Weights of a small transformer language model: 73.6M parameters.
MLP neurons of a small language model. Each row is named by its layer, matrix (up: input weights) and neuron, and shows model dimensions 512-639. Each number is 500 + 25 x the weight over its row's rms, rounded and kept within 0 to 999. Numbers have three digits each.
Before each neuron's rows, "fires on" lists the tokens most often at its 100 highest values on Wikipedia text that the model never trained on.

fires on: "s", ":", ";", "z", "."
L6.up605:490537512478511442536477521500512489533519459506513513476543514522499506519510481488492541512538486487469450463535503529504495523537477500468507442514496460488488471465497572462520527551485496519513497544504500498518495506531496481491520482456514484474529501502509505561519464519476457527469531489466521528535496489445491474515474502544523516486438486483476489496480502494503546490483

fires on: "s", " -", ",", " –"
L6.up72:499491482487479485478541514526475497509499543526493491547461494521474466513494501456500515524516485518561478486498472517529490498522477491555494518508472519517522449519537476464548579460542508509509531440490518477467515459515464523527542527489487504477452496521514515458503481475465522502498513485469501518484506460523552511513501472442499554517486510521498490478501488474571482517516

fires on: " pro", " ad", " repe", " Har", " prec", " ca"
L6.up1555:507485542523506483434487476490498488524477489510492508506475511478518517484503494537501482484493463517488514457411501509491550509490523498509512477510474520515531533462533514442464492511517510547487504503532490484522506485454486469512460468497497517500506504503521477529527529513503505480493509510512467471492529519513553524495487488438536512527464503480478483484477519545468531519497

fires on: " pro", " ad", " repe", " Har", " prec", " ca"
L6.up1125:530481522475467494493540491512487487528547558491472503515513519505517512518565543478496484549446526491458504510524515502498497533476509530465540504529512524499481528500475499481478483529503478547533469498529475517490523452444488508509474523520544502480498519488491490497537489454466514497528492490506500505489487522437549469476520439500543539493465519506476498491446484485526498531490

fires on: " pro", " Har", " ad", " prec", " ca", " repe"
L6.up609:514515503558490519526451501490459511488489469491530477478495503485483481498479524508497477504500482486521505461522470515453526552513503473524468470499526496481515519465520487500503466504502522524518498495505479497524504499489500505563522469491496506479506503492501493524511557529524495501526500556523487503559513469518468489481481522513470485485468443516493486526493501469528467499501

fires on: " Har", " pro", " ca", " ad", " prec", " pres"
L6.up1246:493468498502498553549461462472517527499517492479512459552501518517485498487527534517498548474518484514511486464529504517482480529491487491517478492541470485460584471504512466519510448481551524504545509519473488513496486527519500490509552508480509511477543484529499525488434523509516469510536508534488443514496520500522499449506537502484541517490470473482546498549494528510496505458495

fires on: " and", ":", "s", ",", " -"
L6.up1387:472499478470493485538541462497493512436523492519459490507510503497556504470504521525524532502533477504522531490554483500486468485498445508488507456506511477483461474444486545474510469524525514513449444507523466508496483491487502427465538542489501495447534514500528462473492514478479458500494498521484477468492506526498512474498470516512509509475482485516478492519505506466501498511487

fires on: ":", "s", ",", "l", " and"
L6.up594:521524523458523432503488582512497502508509485503454501475522471539446547485505485556485481476510496499506499508504511506498510503447508498501466519483488463531482479520499537457504487497479517502541465512505478502484492490461501483504485499501497481526493500449532486478534454520489549518507511487470472480516515506477490518516501466521485562475525505472500513484494477507489535456508

fires on: " of", " -", " and", ",", "s"
L6.up1475:497493537585505456515516492522498512499517449479488499484545504518496531525466500499497491451456464519498515532493468495563534571544504497499461516518504459503486471505495500492509504435504506578501438454511490514521489474469500516482497509509510491547476549579449544494523514469495482513506521507512499513485499475519485535481530454504486524499507527462450505484482484481532506442513

fires on: " pro", " Har", " ad", " prec", " ca"
L6.up1872:522474473527506478526506496502494485503485491506499471518514505480474465476478541494499516467516488496489484490509512528547501489502482480463505497473519537452485506534566468513518464463516496464510464446521506510494550489566505563492526499538480498470522493501467476460505478478480521521493487472474509489530524508513522488513490481461498503499489486473510534507530477499491433538475

fires on: " Har", " pro", " ca", " repe", " prop", " prec"
L6.up430:508494469530495513486495560504471467481501508513502484501532505516509494519490539509493469500530500558477535521481455471489528449503502493510476551518495497492438522526492499520493502482496510510498534522487502494525521479575501523544486488498494432499485507485499496530543505485550539524471490504521535534466538494474491513513502474541504469493539490528500499502552506467460490511524

fires on: " Har", " ad", " pro", " repe", " prem"
L6.up1329:479520524491477494548509459537495499500510517521519493499515511495534489450547528480476549503505503517537468522501500527505516492506510507504500488504477537523513538524532496504459470477515492447483511450506496509504541484517507487534483498496488500484506482491489493447508459510473497487471486515475520488519466538545528533503454501496499555512489511489488496503524485519514449487475

fires on: " Har", " ad", " pres", " prec", " ca", " pro"
L6.up1402:496508494506478499533506530498555486520479481476490490462488499509458496522509507488516514494505490474515500476522523481543490524520474527453509551515489511505537486501563549517499517522505527488473493506460524497571500510472505508436503494487478513489480497577509534525528464513481478501487531494474471501491475505494507490506517548502518497523510468507494507445466525473496573540508

fires on: ":", "s", ",", " and", ";", "es"
L6.up559:519524491495513514517506517508515467501492461531498494497513479476454514495502463523481524465501501503448487517507490516517506504489510496522518526509495479541536499526504501494491511451449518459493510524499498495512497478484487569524505516519489476507500566451474516486549505470506521497496504486458510513513463520464480516513491501495459515477446477509515504533563510501485550497505

fires on: "s", "se", ";", ":", "z", " |"
L6.up799:477475509503447521462490453482529495479483519475504459517484509473459504503498540449520469492518518518480515515467469511506502462522488484524457489540525531497461495489455519488484508520522499529494548486485519485445543493551505485530474497493496533515552506491501500507490527488468473491486512496547531536436482537525517547520477563508475497473463521523513482502527534515535484489484

fires on: " ca", " Har", " repe", " su", " pres"
L6.up1377:549470471577498511539487514509517471509502490495540488486522499491499464510485506485494488531499493504523488461504523546509489465506492483477465520508505466480514492459486516549521496523575493512507505510482500471548503464487510430495515515514489504530495515522497526518501531517513484515485531489480523503482528498492519455495522515473502476492494491499506505472453473521507476535510

fires on: " pro", " ad", " repe", " prec", " Har", " ca"
L6.up1000:470531529533510488454471485530492521541504488495478507487449532477519530498486521506502530497520476482550507488516526510498496553474468462495493495541511492483543519454484467520491491520508510533501475495487496484535471510431495508520501505527481501497471509428519455525503544499462508535542529464550491480527495508505534565501506480499509491508511484548546506506500509497517500472494

fires on: " pro", " Har", " ad", " ca", " prec", " prem"
L6.up2137:449506512506528484497492484503448497514510531506531518524508489506472498484464476514488513500512483492483540504503532523440480485528494506506479495513512609526497525471487496482508474484486493498517530527519503476536497502495481549511507519522522498502522448488520487488522504521558523507512522513514495472524490513529487516512500518499490521504450489514457526531496513538468431489502

fires on: " pro", " ca", " Har", " repe", " prec", " pres"
L6.up60:498506488486460519475479486493514522489520515489524542486502487497529489505535559523517524521444525477493543514562533486479509517459482504494494476546507506515520507470495495502456518511501513555499478507496504498474499522438483481461532483504487504486505507495528468474462507539490525483529492462522473506531495504511483494487538474478500555504508511492539474494488488517480487512512

fires on: " Har", " pro", " ca", " prec", " ad", " pres"
L6.up2299:523479526521529514484501511496469451518495494492509468494482484542515490503507465548496497496485475496475465467529470514488471485531478486505516448498495533474528471522525477510541495488465505480502509532504480499512480532461491496516578560466515487495465481525497491538477529467514544523500521482458554488510500517451511514469530504523465525477479454493515504527482517512497483489531

fires on: " su", " Tom", " repe", " opp", " Des"
L6.up1026:537492511503514500533515463486488483504495452512501561500527514522514507512500534543523544509446486505544481473558485519459477541499523505514505524461510512482502483495550474519491396484481472492472510500492505505506540523461555467476482540506477514517501484509525468472505466473530501517508514481477494470507479535477466507474491523454537466501540492516484509549486483450453487507527

fires on: " Har", " ca", " pro", " ad", " pres", " prec"
L6.up2317:499467502546509484457480481526519480510529503502528470445484499493492484485537508472500458487520498537532567495476462491505485493464552491452427547479502468529490482496493497449509505489472479464505445478525511497525477521541514484510456471475481477466480476489520499486533549479439524480452527517470475470530484521514490491527451529516481509485503538463471472506481482519497502482515

fires on: " Har", " pro", " ca", " repe", " ad"
L6.up1710:484482530558509488463524519529500497509479486464512473470496470467498505471481508522506486473514464526475547503535521539482534498532477536510519464478481526475542494500495509496515501459495482520504439526511504554505495518463479529486508506506513519502522484461476507478470508496544489511528499488485482484532464485487500541483488529510516496522525512502555538511508497526521472508506

fires on: " Har", " repe", " Chi", " pro", " Sher", " Box"
L6.up65:469496540528482472474452497480539551497498512475501504472513524482445536484478477519511506480485504507454488502502493472542492563498524470520501506529477505466502525469522465531515499520487475464438528506532479514512495482519532518529487529499515473543524522499487493548528507523483461510522470538512514469511483463526506499485486527513481501497462499508473517541489497521462495422497

fires on: " Har", " pro", " prec", " ca", " ad"
L6.up1664:478496542506486500483515519520470494489516559484544491531502515524520503508500470515502475520468486505519520513470518493492503526529494529522450474478510551500514478495536497533522517504507521426463498529502492520509462487513506491574543479489500454504502471541527501476493507484516524507518540488518525506537515495494460491499488507526498494498523476509531503535489494483507508531497

fires on: " Har", " ca", " pro", " pres"
L6.up1487:504466522531506550471518547491510518529536492501531523504456510502495482547505523532518491528488510510476470469493511508494508460503462478494461524501502490481505513510490502534508462529517524532444504470501485484510467489483484520518530464502499502521494488558497522464501532514473447487502519489515456513538503519467522490483519448454514546497499526513546470485509494449444473499494

fires on: ":", "s", ";", ".", "se", ","
L6.up782:471525500484549480514511504518510519492500494505483440506475500524487494529462522502495465513513516506528549487480499511479515466475492486486498527528505520501501477494482482485527494491497510526490468482489508492512507498502456500449503528494482522514488484536493512494494517504485516521543504512467459506547500483502549512512478463464487506477477504510497469522481482502558497480477

fires on: " Har", " pro", " repe", " ad", " prec", " pres"
L6.up1566:476510512515511496509479470508505517501492458490496480488492503523501510512504487498501464502475472488499516461511495534502505518472496517502525479548464529519495527472532485508519457445475506533479457481526543528474500496488494507511495537468513493512508464487498520559509517480521503488484523496478477526500513518485525521488503469500512513514478534483456522469472524534488502472474

fires on: " Har", " pro", " ad", " ca", " prec", " prem"
L6.up135:527496489488493478542517551503546475485510466502468503491504494480485469531489533503524510501531473507504492505529484528498483505582488512470499515555479510527504495478484518480514495508517517552521501479475539523531535496480501479481496489520502467502480498448486442530492492523499484506530485483473526490507508545495552495510513518528478508511515495515525514494496499524483501442523

fires on: " Har", " pro", " ca", " ad", " prec"
L6.up133:514495529573504514462459533519540526501490479508547469473526463502435506469487476456501457484516531498465494454459510492498474492543521486487495498551458520514498514454522457519501484530545489502501556497518510510455491508500515487512454512538511526511499492501461535510518476496501534501506476510526459467502480485509475482495524515491501526496490550489465509483468473547506474454474

fires on: ":", "s", ",", " and"
L6.up1881:510499504469532488523515476502527496558518464488499462475531516473543598520493510477523516480462496500501534501476500508499489569523530493447411515519527445504480538449515482517480480480448520508521505509535509479527475448488496495494485473457512532563467505491512500508531550503511496501552520496499499479505516487490490495481516512464523503518493538521509534462479492529539487524518

fires on: " pro", " dev", " ca", " prop", " pres", " Har"
L6.up2396:489488537521495473504513470548478516521524467508506470508488511484530467470514487504514494466503498520525492511513480550508494507561449530488487443461493494467591457464556504480566534467498541476497500531546471534517456518471484504528545481483507476486519488469520517475515491477508517492515530504487475486482493489466517533495535516514498504478499456496512513516452491557482496543531

fires on: " and", " -", "ary"
L6.up300:517461473475471519493492477517478514492503464520470505490488515531540493505497523529515507522513487503494529491534515521465477479504532479495475532503522514511550502499520575481542454484502471487503502483505483491473526509522522514487516522516486537490521499517536469473486516468453486510497501507503480491489492432489531491486483542489471466494463473517450453490481540487532512517505

fires on: " ad", " pro", " repe", " prec", " su", " ca"
L6.up1421:468505526452500436480518454507478461501521445463482520544493500504454485492476502465516529467506496503468518508473517501514530515535469539507579464540435536488521481479524512489525542488531526446499533515485510495505508497506473531559534500473516462515501498487478480484500504535508517494535513514460457495488516450522522514486517570449506513476488480520530511511473535511466497498528

fires on: ":", "s", " and", ",", " -"
L6.up407:475479544459489514503460539490499543516516508551507469509491491479447519496469533518498457485517486542519522495473509500480487534475521473494515475475505537542470497498470517406482449510465477460516476511486508475453465487499496488519513494495514514491508479464487521561523497486492512514485505446450542487527534487472501497517493478503540546498477485485477550523490497504522492481502

fires on: " Har", " ca", " pro", " prec", " pres"
L6.up2324:510514490480503511478461516522526481542499516492528514480499494486470505499535502484488497507541501522471532425502493517520506494510517486513492523509512489485509526544496500489483516531519479464471455505494532513512502512571541506497510491509490474501457523513470516488516470508462558488493486529545497472479503489516487466525507492489507503464559504477494515488477513463442462532509

fires on: " ca", " prec", " repe", " prem", " Har", " ad"
L6.up1519:528484472449548481494481453500479531467530497482535519533537482481525479522498511471520488500530466525507556528514451467465536512499518489509471550511476515490544463467495484554494494503562512487484506481477501490527460573476489488512471532524496470487498498486477501505453526504472536467513521505510495528515508448476467496499531450510482491519501498502507490477494495541495503472526

fires on: ":", "s", ";", ",", " and"
L6.up1657:503461494523483470517457513497518509492484472494468495491533496490470532495503531510504531523510493477552465494521465497493505487497492503483523532508482522507508471525465530462504490515583484512515470497486515496497563534478504493516464533503504520521491474462501489484483493463498499498521513543554510508469488527531511499527461535522480444499450482535479496490463529515525548466508

fires on: " and", ":", ",", " -", "s"
L6.up230:536531448514512552461501490469517520520494502503516460526520521492484520546537470499498504501498533528494510511462489498517519522544486500501465504548488505489493487512475495467538501473503477512509512458471472505486517482532493566508536509560501507462504515492494472506527496480485502468502503498464500518520493521551512558489514511502469520491477492508517438519511554492543452511500

fires on: ":", " and", "s", " -"
L6.up2229:466505495536500508486543497512520529508482475490492475444510509532520524512513487477502544481463459464497507488503516479461497495523519496551488492505516449521529431522478544462515487470480508483539504519510505489503453536471461523496526489519479515488462510522491508517497502535506497518491518496506527489525494498484490543510503494540498541546545488494494508525521492479476506479511

fires on: " pro", " ad", " prec", " repe", " Har", " ca"
L6.up269:485489512510490538501467528498500478555495436499506503492545490499474470494475507507501501458528508453477506460539534525503517539535499505507481434516463470472525507497485545533515517488502515542528540486545482520527507472545511553509515465520503499449500504516482515518490526484486436523497466485494483530467510474501492487512479499465513496508532460499499487500469522520500504486455

fires on: ":", " and", "s", ","
L6.up585:498490540500561512497525501483517542469505492505496475460471501507517540532498510485513437483510535535507531456501493512473489480511528500508502512454523522494467535430545522515462483486460541469485504511528476502535511546478510492555495452478490501497503480510482531541503538519501473500525485506500545465466493485478517499521481465475508510465508494508510544572465518525519444474475

fires on: "Se", " cap", " ha", "Des", " bin", " ev"
L6.up242:472524516541488451489500462471517510523526549480487482461473489476492507484492519490506513463546542504509547485499482515506525519502494480486436523490488434504494460467530458511461476563541539531459523468526492499503540482474492449547501507487495506512516473495499493496534528452469509518494551495558509486517461531556467506505477546478467506454483480497519450461518469509507499492502

fires on: " Har", " ca", " pro", " ad", " pres", " prec"
L6.up1312:531499484496495489478515517526533513473479523469509497525493538539512567528501519494495540482501458533508512507443473519491497501505482516539498574510503571525521488457457481472452466513500517561479512521482514526464485510552514545505512504473483513480507497501519533519494482507460530520493521531536547538528500504525522489476511510536523475515511520520462506505507513481473461509499

fires on: " Har", " pro", " ca", " prec", " ad", " prop"
L6.up35:539510468574506465499507484488492469514513509507494490474496492509479556494468493510489476515515501492492527551501485465537487480494530471523502508521514567520484503474479470527479505530499539528491494513530489497519516505543505483495472503517509475524505501503519518488522462511535482509493480479539500507480502505498474507518504505489493491516548528471536512491464510455518516474491

fires on: " Har", " pro", " ad", " pres", " prec", " ca"
L6.up411:487485495484450483519532478523496511467530493536457506511520505519486518546524501469507530509490480488494501517508514485514479514515489506542474556523508548521500490536528474545497516521514531506481493503496508514518542535520506512483484525508497496513515483520459515532500482533491526513468532501493536518533550511530481503489499540556529465488547485530447511480464505478523533533505

fires on: ":", "s", ";", "se", ","
L6.up567:460510483515493556515491475489515459478502478496487498517473494504476466495500564474494486506525520513495503504523478497524524492506545498467443483484537498509481502460478531520499540534489535517512561468481518497502525494477493527520502507493467548527500457452472461500463505508494501510545510466505509477502524469509518500502496508484499485501480506514525476520533497534516485512491

fires on: " Har", " ad", " ca", " di"
L6.up1023:485502526496461502495499531508522496538525473503518513523526506487472428477468522512508548537596501508490495509495505518507510456528477503456511486511538491508503524484517554544528483491520523477497551471511519498492518508522516517514534483570492490520512540459505505454504475509486482508509504493458479514467540495472545480508501511495529515488522545477556504431483515503494481484496

fires on: " Har", " ca", " pro", " ad", " prop", " pres"
L6.up2339:469549492528522495496475478530495521545490470494503480444535501542509482520501479525536460500513502513454489474508503512516499495498501515512458500560470524486512516513522466515537455524513498483461539512545519509528479469511515512523505510542502510484503509514464515520595489482470469490493469522529455529511478461489492526500523504490500533471471528520482528490440454590498514543493

fires on: ":", "s", ";", ".", "se", "l"
L6.up417:523495488457530539503511514496510535458527490452519503510475499545460499542482507519476500507547472500527470491533490520469520504488449481549459511506489551475503489478462538535503463526546453542492497503496497505478479474539466497512505497503483532469508541492531493485464467503433480469525521474485522537503479519465524486496476528529496513493463526502507528523492488512497507504472

fires on: " Har", " pro", " ad", " prec", " ca", " pres"
L6.up2475:525482459482469458473490531528497507518517497497526504540511511495458497536534494487504521521484510465521507468504479486522456512493468520475490524555516462475446518496499523452516519478473445538518469480482478507493466501499512509471479493482485561479473506543513458501485423461478516494469479542508478490478507520483517484497500451492465479489521523481490540478457505514438513534467

fires on: " and", "s", ":", " of", ",", "l"
L6.up1840:474511526505516481472514519498500530505516459447524497508499517504529475530476463533509491487487472485511479494504499515498542564513484473520469502534488512499522475492488530490477506504487535506506502515489514482477514512489480497476507525474496485511474537511511518538556508543517448530516531489543506510493491487460482523504515480483510505507491521497429470474479503485465508468510

fires on: " Tom", " acqu", " cap", " opp", " bu", "Des"
L6.up1629:491495529524477492535492478487480551497512479503526487481530472510539530493506502527505519512580506507488517504486492533528485511503496511478504576497501417531500474501485455482482475505466502508542465510495481515495524497514522424523481491509465492494491498510502521535533564475480473491491514517562475517509508530509482495466503498512503506444502472506500475476472494520530524512484

fires on: " Har", " ca", " ad", " pro", " repe", " prec"
L6.up1149:511488516467497501477521490489477529481540518499520494500466494508498509478503473509512477467497464493486561483429478483502523505528508564553482490516544512503520489475471514462496472487488512526528519515510495490545556514501500506459520507515506500487487488542537466496519507516485506488493500485513530532492495534516534480499471529504513469488452524507429483500466490531479509524469

fires on: " Tom", " su", " Des", " stra", " repe", " des"
L6.up1994:541513490526507501531528495484480456504508525497529517496487516523511505514510507546492513507474486483513509516507490503497497510542523505520495567501503499513488482512517487487482463502503482501542489515466507505490492486490530501491490538531496530492478511544470491475502528532542506479455535495514480512536542528518517478480508460513500486468483492482484505515515516474489511486486

fires on: " Mo", " dis", " prec", " pro", " su"
L6.up1319:517504548493474525477524539480515493513528502532521556573508502490486511493506491504514504520467508537480517481511488486535488505514493516508523550497522508487490524582499494510531511544514498458507487504502521482489550512513578484475513482516486475507506522487513487493469479507518498505492512498490505471475495535504489508495497501457503470443521492504498537492463504509497522499496

fires on: " pro", " Har", " ca", " repe", " ad", " prec"
L6.up1552:492491548535518566474464525495516502525521502481506490464520460492542486477478496474498517480519567514506509458513512491488492512497488482469532482561461519489480521433452498546465494498515500514497503492533490516495500458541486495477500517500497498511517517465423486494501540514509464515455489482507490532540490469481514478480516496483492492497443498483490481536480503489516465488506

fires on: ":", "s", ";", ".", " be"
L6.up707:486504502564504509538490582499494502513504503492480495505508505524485526526504476556501488479442485516498453493470536528507493471493487496520492505488458480514470515515536529469515533487444517491504450491498525475511492504506523528496486500492481494510498492478484523501533436517523495493516509516502586514569486483487516506480501489500505540509513486480479489502496526523510508472497

fires on: " su", " ad", " repe", " prec", " dis", " opp"
L6.up2429:522500519535496464521519478485505510545472515480511502491490508501508505511477523507493506463490505500508531522495513507476480489491450506546518560525504530517530510479497480483443532484500471531506480497491504496482465503522495503502480524504492504491494471513513515478501532514534500482495498492530537508537521502501527515454523494558529508518529515511471513452500506486492510496514

fires on: " Team", "Se", " cap", " acqu", " Loss"
L6.up2167:525506478500504534497512536493503487512481483481508473479493510463524524495505547513492529479543466502489522510479479552516486530521481525488486518485509486523522494452467541484466462549543539454496519537491483495486458479528499471520520489489499467512502497489498463483529527497463465473561480522554491522521509512473517500519516520454509490487478478504511500484504503523509485494517

fires on: " ad", " su", " pro", " repe", " prec", " Har"
L6.up2398:522487527513490457485507504505495493479511513508508559522505520511467553564492508485499507493529499543517489512497469495496507476488501483510479574531545551478455516501494486494499512488502510558484485506522498518509541534497509481510465483489484457506506486521497500482522505504500491520483517455522520511521510518501461509502493470547527461487532535476524494486499519485490547508494

fires on: " Har", " ad", " pro", " repe", " prec"
L6.up2328:529494516500469518480502511475525480541483469501468480457468511487439497534506552532496514498483534557475494474495512504532516493518500505525445487524556507486526487467516486461486490518505538495471512512476513500525535511495503522482585491493483474485505522535520534523520472496536518475498507519479480541500544484505473488516514546509493463465512436503468495490472508500510499489488

fires on: ":", "s", " and"
L6.up1107:509521522519495458493501508515474480486535482459545544544503514483556489463517419468499535485504442498499512475473495495444546530543496488566464471537505519442496460494520481544544526505512521452529549495503471500529516553469530477542483527472495458483498490512523501510518519500531506531548525513490457530538469520471489524490520529469486450517525506514514507525477496500527502461485

fires on: " pro", " ad", " ca", " prec", " repe", " Har"
L6.up182:513494514488508511507499477471504485499484463486559487497489509484506467529493485498498512511493485495499490494521484516500494459518496503484516563513507524534497503496453507560511502481499515538498481514499514466537534469458517501487519517547473486525466506463506507489451584498537504496464487474474484494528501525506540507495524506481490532503569500492518495485475499524474509491518

fires on: " Har", " pro", " ca", " ad", " prec"
L6.up2123:479503520502472514528499509491526540493481514480478504503547479531527453516485471497505447487511532494493510461451501487506522501527514538516477538501503543529449496461483474493492537504522493542486479513484536505496503490516512511531478528508482484504509496544532486533521494480507542491447513464516495446467498485558504491525465534531526528498453589527462505502478509513482453471498

fires on: " Tom", " opp", " su", " dr", " repe", " Atl"
L6.up2348:529496480508522492507523435519462498470466537513511537525492501452534476501489491491526494475473487488514499531520495492486516509549519485531517491470490532515544512463529489501502491494465552517557524509499515485518508466469505443501474487519513504514523486517518503450496558526548492530474485511484534520544551519540516509508503445492526515491452476476481514556552480524534489505472

fires on: " Har", " pro", " ad", " ca", " prec", " repe"
L6.up221:502509495477489519493489479465499489540541506518504507487499500519493461526487509506525487487494473505476503485519498521483479512518473504511458469537528527525522501485515527545523479485499523515475512513556480516489493514492522507461485448532516502487459462487518510509534521502514525508502496509514469494547484517542454488489481485453501490474477483548515534480498494482486462525503

fires on: ":", "se", ";", "s", "vel", " |"
L6.up1922:493473495538499527524527521501470484474526509504470499515519504500533460466504504485505498533485491523549522490475516525449496483509483478536497442500506495551487496466500507478503486516469539462516517479488509487504435527456526437494518504511486497499538493537523501484486524475474500526522533548488472523499497544500536488478517516513525487462450471525516483484487499485462521575503

fires on: " pro", " ad", " repe", " Har", " ca", " prec"
L6.up1838:506479520449518464545507446503505515520507458522493540492516488514486541505473500519485497518524487489493474463547520515522515527499499514487519531548471477514499497494510483527494519467492514509498469513496493498512550483513532495487517507527478518526511516454519489504473495493570532511542520444518524483509506505491510502501519524508491504519533514489492503488453515492534539534490

fires on: " Har", " pro", " ad", " prec", " ca", " pres"
L6.up2279:508460510522490466497526497502492488507469498465505505512484504493475525506485540520515511495470507528501472515546491519486497533563491501504540464495480541513517493498590484486531455496471501484528514547518485520494491530502506504495552501474489489515527473481507503501475545518505482510557506492483490506508525485481545489493528508466474526487511458500523497508531532504479532540499

fires on: " Har", " ca", " pro", "pro"
L6.up1205:520503498509510510500484529500516530506483444538499502471532477554480519494486508483509493509520520483518498442496524499530466489478513507510435544506539496520501479484487548548476500526535469564469548521494491495536462508511508476482459519530494502457500515545555524509534446500485503524516465508512512482467518500495489503498463499487489490510495532507477481479451488558505494460502

fires on: " Har", " pro", " ad", " repe", " prec", " ca"
L6.up1130:458505508544509508493472535493482489542514508495516530475501544505504506493542525500494448507517477493501529468519492543471501527451500498501471506502538494525529537465486520490512532502489526551496469537497528510466487494440484494437475519478499501503482483490504513562495483502520508494510516515519488518552488523493416467513520455511535501547509524485485518547456498524515486500485

fires on: " ad", " ca", " pro", " prec", " repe", " Har"
L6.up2125:501484521494507482507467521465498492532490539513475512493530498495490526554513509509488488464529514494469504478525509498514500497452497488488542507513511473513480533526504487523494503518519485512531467503511512500449520496538523493543480513488509490535468485459504508517502509460492520470424485465522514508497517503519445483502484478520531480475500537495450497496524480472443504508522

fires on: " Har", " pro", " ad", " prec", " ca", " pres"
L6.up790:514524526463488496494510479511468520531474498481421516473471491516506543511526469546489486472459492485481513501456491540485502566471466482494489506536477472480514559513485499425462518478498512496522513492529536503476470470520484494464535491494518489509503507528498454488523517486491458481486479500491541512527514477551539497474483507484516469522459505487457490477525498496495481546502

fires on: " Har", " pro", " ad", " repe", " prec", " pres"
L6.up1854:517493518508507546523501524472516509496487491507537496536504499534490504538505492473497480476481460520484476475513496468493503494505465524536492525534457491479489480498517464540472525486487518495493474487498524515468425520542510524484503478520504475499505522545485532499476503469503516512490495500472426510511504461538526493516498468533487509504499494545532497514495527472491476509483

fires on: " pro", " ad", " repe", " ca", " prec", " pres"
L6.up1508:516507506493488513526501524516534475487539495511499499491526509508527498500525504525505547491479499493505541519537478493480519484508507524518442490469543542477538518508485498546463485518548500537524492482488499498458509506464498515485503468465491497494462467525492509519470456494518532488482508491512495494498483520543495434485529490518579537487517490482527497549505508501476479465448

fires on: " ca", " Har", " pro", " ad"
L6.up208:508472471544516507476440513516510488533522505485476522486521520475513465453535478558510525444502516474539492485515511523492524479523505520503492460491490484479512520507463505499526529504476504535515485518516485490503495511523514508515506464527526508470511498456513503461483503511577478516493439489476514472473494496503473480483488521447529498498512474525519533467507500508480487498485

fires on: " Har", " ca", " prop", " pro", " ad"
L6.up1549:497516469489504498470522534505503435501513480476513495516448477492478476522518522476503522513480463509504486497497529503514488463475403524461533503453525516503511522455501568526494531499530502474473518533471478496523476514525509479437513504515508504501495505492497542448485496488478497479489525508485457513481463500516498493513508485451540487464500440509501485467502538463492512517501

fires on: " Har", " pro", " ad", " prec", " ca", " pres"
L6.up2346:529471504472551496491474456490522517478493445471520497515513517494519524531478522496514554498517509507484507472518489519473493594489513484501482506508526533451514504478518461534513430486522545490459517491482479500489503506491509530524509501492491532468492537553479521499500506516491505514546481532498479519543515493489484484496510521487500538505478484472501509520503512528517485495499

fires on: " pro", " ad", " repe", " prec", " su", " opp"
L6.up16:524506497470448502514496506526499457480475430523458508472499525488475519532507523489511533476488493480509466496552468477504510541478521509558557512466501510466496494561509478452491447425488507467447481518471513485428502499486510503486501498498487507541510502512471509490519496515502529494487446486497560455486512498507507511531521504505523497511520473523512527524535501482537517507537